{
  "d_model": 384,
  "n_kv_head": 4,
  "vocab_size": 8192,
  "norm": "layernorm",
  "norm_place": "pre",
  "rope_fraction": 0.5,
  "attn_scale": 0.0884,
  "bias": "none",
  "parallel_block": false,
  "lr": 0.00104,
  "beta1": 0.9,
  "grad_clip": 2.0,
  "batch_tokens": [131072, 262144, 524288]
}
MLP neurons of a small language model. Each row is named by its layer, matrix (up: input weights; down: output weights) and neuron, and shows model dimensions 256-383. Each number is 500 + 40 x the weight over its row's rms, rounded and kept within 0 to 999. Numbers have three digits each.
A block is one neuron, or neurons of one layer that tend to fire together. After each block is what it responds to, as a language model described it from the Wikipedia text at the highest values.

L4.up929:524542474514515475471476489520499548497462513515559482515461502406477508476590434474567521550555417551479537492516503539520542506498524446531538492526407518536569510504496506515474562546520499453505495506438522443478472449514531552489477504549547410464465415541510498551529486474422468476560535560465600501472467496487503508512582497518466453480483507472464486484564469516510486401551
L4.down929:472492417457503493520550559558522525552475492503535494442535541473518535505525501508482537523497530459497423602548511559498455520496516477568396461513545474455428458527581506486478476513478420531514529491549479477477458433446530453511510533493528517447493434376447485498481541433506469489434531490433511448527425497467499455566528455487482478523537501566562439476437503538483579491580
L4.up1170:492539474434550550503466502504440479557491472473522488569560461445552510473497504470538490524451469554499456436522533406499519509508547463481539487525490532461539531525543475554431479484573495547524470519458536524488473517475514505525554454516556480502458424439409447537493524523462526487606561496486491544483496472512533440594444522503532471542484498482556473605541501546501484434498
L4.down1170:567450547503524430513634443465498547464539518536430487480454592498479473544460488511537514508527509451561512507479476423488621454468508525500485491527554505517437488479468465466508519557422511512538433536529488471511501541570472573539532507505494540432490538432541473546575468468515587509490530565522523477542457585538504474551493401539486468471437495499488539438477488434532515465459
L4.up1191:556560439453508467510475532464527556463505436537455587530459457485546477459484504469579525512461448546412470505521518470447518551543525544553486485468438527517437542427534544521542452473504557517465471516469519521492491519486581492489467474536515468517495545533477488533432494520503452596534559465538507452518453564526484470590501540535495478486506590466462549513541448535524531413476
L4.down1191:530557467513571492481507446438506462483470460474513505564479463535410518508425506506457531484573545506562516544458533508441534476527511450495414491507471507488452453538565501449435529493548502498505528468533462507535478575511480470516464530461466508524463465478470563499449513477468492493501493650511475565479544507542490497540413486475515531489532494479465469489547481498513510481477
L4.up1357:507482447480476451501474538363510483419477526488509546664531511525461550536509520461553519453538507476397513561522454475489459441468480458465474458500537495464520555473492591496453505509533439519535470544481549463485531440507509475533466470521467486428485529507505602528577504447488364531553490496540475510525415481545484502513454542524489522520480558457542532458529512452469445434463
L4.down1357:501389550428478529526485543559553475510541500546526429533529519525510512489526492501501515435489506543527518517500530447492573528491522541538481541499481489466508577497532534476511458514490555486575435438457510485532463501553492503442448481497489512509473500577467526570457489515496555489495578586459438499560480477463474551431481480555471449552520457508518528474541489476538532507540
Mid-word continuation pieces. Second word-piece right after a short word start, e.g. my-ster(ious), he-ard, Ar-t(ists), un-m(emorable), plus second years in season ranges like 1984–85.

L5.up590:525521499471535464492434578507438464487530461494489518581539515541513505515541450535527525523538400525456517515551498569493519484512520460483574527487469492495496509598500560488484474498482441500515502504494515460491521504532524505473515513584552446510494436500535489535513517484502557475493501493441441501526511515538409411526509510489513427423499376507536487491516506500485522434484
L5.down590:471511579440480457495511604476487480455517539492416473476534586523497487465498491508464548560598465451425428595447496500503506545509495524473559487438491555446478462527544465411533425480481507541528541416496463461436482583465522510521473534565459606501546448521502513488485443469460479501509466432554554483483528563463628549517509481555507566537538450453509456484473563524445453516492
L5.up685:530501555451562547410446569482439485473484498463491445555464444495521456492510475538451521505490449527549444547452537483401550403502511468486527593559414493548534490473494462513472500485413440548473558505495505407407543473450408567486583508479512498552438620507522481472539493466481542453528491551485513614485452502477527463489485550525493456557436554441494523518562539441516458524479
L5.down685:501455564470479470555405484561530456474503476510530467500539561561459503484557479484538435466481545510468490510543503443557500530493545487499515511495566502503497515527538518497473490532566488488444463456460516475487466431521507389493448488437525542459500481501487527481521492475435466502540538453488550410472486526502510481505555483540496530511530523588525398446505514589497555447472
L5.up920:448518497544503538456434532522404483467464473482578528524579458442492518518485491543467489569461511490522439601533427487463531489520477531455615506535485516492520480535486519515518453513464466541512573549485508507451547471465492473577466461514519537508575524500492474502445423546509462508437503540614490517509482503459486553572494471529506460571481560576468502488612482513469499473447
L5.down920:531473503543516453555532531484459465551555443433501479486552482571553474468463485484528505446487552466562489458469468461492532440513418553497464560537496527511474467527534487500554486446485557414499482555524511439471515524494502419500490428499504524406507589437490494463397527464482484501452453509471489581479505470439507539546565491481530525532563466512488526512455447439477580530495
L5.up1105:521502500537567424453519454505447512481477441515534486575564492450547489519494505503476519577508445487532470587462473466449483544458553516542519533548460489456517480490546522468504498493452496503489479504486508520544507512435472428576440547493539541529493436465492566458500433486421516498530495564489527391510479539500519520539522503496530462555466436471488488478492494524481525524492
L5.down1105:396489443470443549470492501562558466527454523528446510515535553493526553497505509451512511459460529521418521488455467575395519495490530442494475519516567492485523518468478522520515494536456556487510444545382474420450521563475499460506452519581487450492502517547485423462485524479521541481569529462451512464477434445473528529554424552425522461494470516557492461489487477534471479543553
Second piece of capitalized names. The word piece right after a word's opening capital letter or two, mostly in names of people and places, as in H-en-ry, D-ent-on, H-art-ford, Cl-int.

L7.up738:540578501512492573462515553513398466494512463553532494479517482489509512561572498530494449430529441445458532483442497462580552501527521549482544601518514506451424504484482497577547500483489510435498441466499462469487530481479507535512455384480526535484514513483505492547519508471506518548499469556545420534589497514529501480487448532514595500544473565585541436487459443506531492516422
L7.down738:483504512510439487476487407521548532513509533489557572573474487465535396513469437431506529487474605500487556426464511464547475489446512469500546462512530477534506555504508503544482458534444431471496517467559498486495544577515496526532514538467526488549465475492565492547477557515521467474531465547535461460478539547496493544506467477466452538545488466485562408490503490501557503506500
Table row-leading values. The last token of the first (or early) cell in a markdown table row, usually a year, season end, date or rank, as in 1987–88, March 5, or 2003.

L4.up415:500507489573535511486483438462492489433458506529520457512446414518497544468487551538534493462478594514507508531524485467504482494503436484498503511491497531512458496457554439518528476503488502494499514533536566524547472432475439417478522475435520523455451553403515448524460499443507534553533503490530567504601532479512489545562480511467520541497528485520493547504519514506535541521455
L4.down415:409517501582464531485419473489456540496536516529574475518553468478537507545484505515489459565483515541496566475517407483489463551496527476522442534523457482459582476437505485584565424454476557454570549505419479496565500612511490470577496529412466494481499567542434467469505515486488536518562463516581538516528541496544478520463488459554484450512507543454509442503540511432462487489468
L4.up627:482496480504533509478460540473506487436477498465560441563485489490528457443471502468459522472546456465462565508534516516513512482509463503451460463465471545533527488440509470468521482503506455513487512563556489477525526531429568408527437509522546447498616513516382502488425498530553485560548475527485516515541460550551445440505434488637507510546513496545492530612507465567477465544405
L4.down627:532489506535501444508513505552445484448538540447543478455567425484485511441463492570547528508492535470480555472435456458463436462469480488482450510554608529505494463504474486567528432522434453441578503564491495419449521512487473521537521484539523474436533529552543511519481519484494464543495539496502477539497413516448513482491494515528570457470475508531630443439527513509508512441537
L4.up1071:450529468487504503481487514506458465459504569536592547551509559560496593534492505522487439542485508453417469521486499488547527451426440501460516497492537494418497535440514484428432497507568465536555478506483555516427491522450471507506480493521453462506525488446480518461469533494530462539434506478474495447484480432449466454508532468533503507469454530505510532583515448455489489555512
L4.down1071:479498530504522518455508542483478476423503448523453467475543558519542500451490503469462585446519526521516478419453430475461463497530537510504503524580455499473603516556496474552485508448449501484429475537553520499512462488561469502465537520514551549495532501536483447493468518476454536475543544499452504543489494566439474550552476574462436528428506506462492461569522525524590529452430
L4.up1222:430512481489498481450498485495489445508495539480521527521538467549393517572504507521439473482473517518527460525408387513528509550554504582490533575463521500471493482541476466500477461558499558533513493519509561440443486471486478475520490401471527494476496551551509491509483439551577482481535441514511468504568585532450546487485521427585493547557527464503519475529497454505491490446449
L4.down1222:477506426569541552499486523509445492512495505480474489445530463441509518483495471469391493460491543516563523545535466496496438532503516468550512546533495492495536500473498504484522545416394505375498521523489506438537594473547480420432513436561497553519575550425433501555485581418482587476432481519511540567460421483466521507530493558483409487530487463514477463537509502581387517483506
Mid-name word pieces. Continuation pieces inside unusual proper names, often right after a y, such as Camry-n, Husey-n-ov and Kilsy-th, plus possessive 's after names (St Anne's).

L7.up1105:528501487527552513474437508534418467425478492513541508541391441498566507486523468545528530556546477532517488514397513500381486481504534474442517525515443491465528494507515507529482461503508539486527446511557541439488545573473451558518542496511486519485523605507534491496467526430471499494525534576472498558519462487487528532485559507515474451491466525504445529588558456486474471542449
L7.down1105:499510543489485514554571452494520518481421505461479450468557548496428508519528493456491461445474532504486599510525457465576500444523501468513493476493480496491515535481527545441539528505482498502486533471449508437467525458474532418515491555480494447550519490551442481446521542545500507510498469492449524449497473515474468445470463446513563515525508469528506476453516496432465550456510
Name-completing word pieces. Final subword piece that completes a multi-token proper name, mostly personal names, e.g. Walk-er, Mick-y, Freder-ik, Nietzs-che; also titles and place names.

L5.up474:498540485528476468498522491577593526458490454491528507504517540443506490492464523531483577583549448466468585490549496565516540448422527492513540478469515528481480530519524513541514514563457492491481480528469467516439540485482492462461460490500527497530497410473481502558480436495459503530456529506523471492455525509525436467567465427486454480506489486542524458482534487527491485520454
L5.down474:493527464519518506540514507484530454498507473469479549441444516522574537537430498504520515570496418478513518481455485556487455428498422454478473483429468514505487556457500522464498455501505507489470464515461573474488646473462467504453604468442575538443453455459507507495549593503494512451506492469494493527442465583460455497491484517512565474474527469478538545534464510475516519495513
L5.up674:527501509503462530536484533469507561509465507505547454513506502513447479481517522429569574528507459487463482497486522567476494460508470511502566530469550576521610512555529486538466562499533474519479452500490523484475451526457534557493505471499486433473494565484541540449471504511505540542504478553518500473558466493559440498539534576490475475517466519508500481483495492541495510577522
L5.down674:453488455531500524548554552480431484479549510452498551481493548534535533452546483512597480503517468496461492495469518502463454459488509437487500531539460525529527479514504530503478498458497483525504470558505451462468493535525459585567502492467498366539565539487623481489575530466495522526499483478464565478510534455509459596569495511437535491466527450549530459454453533506495473458462
L5.up992:496473493448534490501451549484469520446482418438494566552505544450514493506467527467507536475486443498451548531526457544506566445486539470491477523501513556519522507520496600524455493510558495513480479560452552443475517440429499523470535501441596546470511565504556547520445440474463461527528531483538514478451514538535451522539469480519467509531463484593469487496503438480462501545522
L5.down992:540530526530525509477510453513551498524521441526458470517462555545508453543506491516588526484532528488465419521476499441542514411493500476536456497455450470427449467448487495486451461525476479501500470558496470544488479462563429586482518517513481559548512528487418507482536454447495521470476517515529444433536574602503499518409483461518497486537521515533472532459457520526540507484500
L5.up1310:485515410554505499501443514481445516558508484470536523525485450446496462508576458534508453501503454525496506457541447442506498496541529510501560544492457518532565433498498596538459577496475562530554567496457525436483478477466474504481615454536500426548430478471547467465478461522490502505521497545540475492391533590565437492546568523430523498456502492478511530495483456535499506553469
L5.down1310:526445525511472534557495505515494552518483545454475430515526539481432560496473561486574485515547446424523504503547465583507523510513466465503493541578416496515438497543498542410502429537440474552513552488491410456491431466513521537525463527535485462469578496557555513476546502494441457517531472539563448497565517504485477546448493540485514483466508542511470500451481503566497443492510
Abstract noun heads. Abstract or relational noun stems after the, a or a possessive, often finishing a split word, and usually followed by of or to: intent, importance, procedure.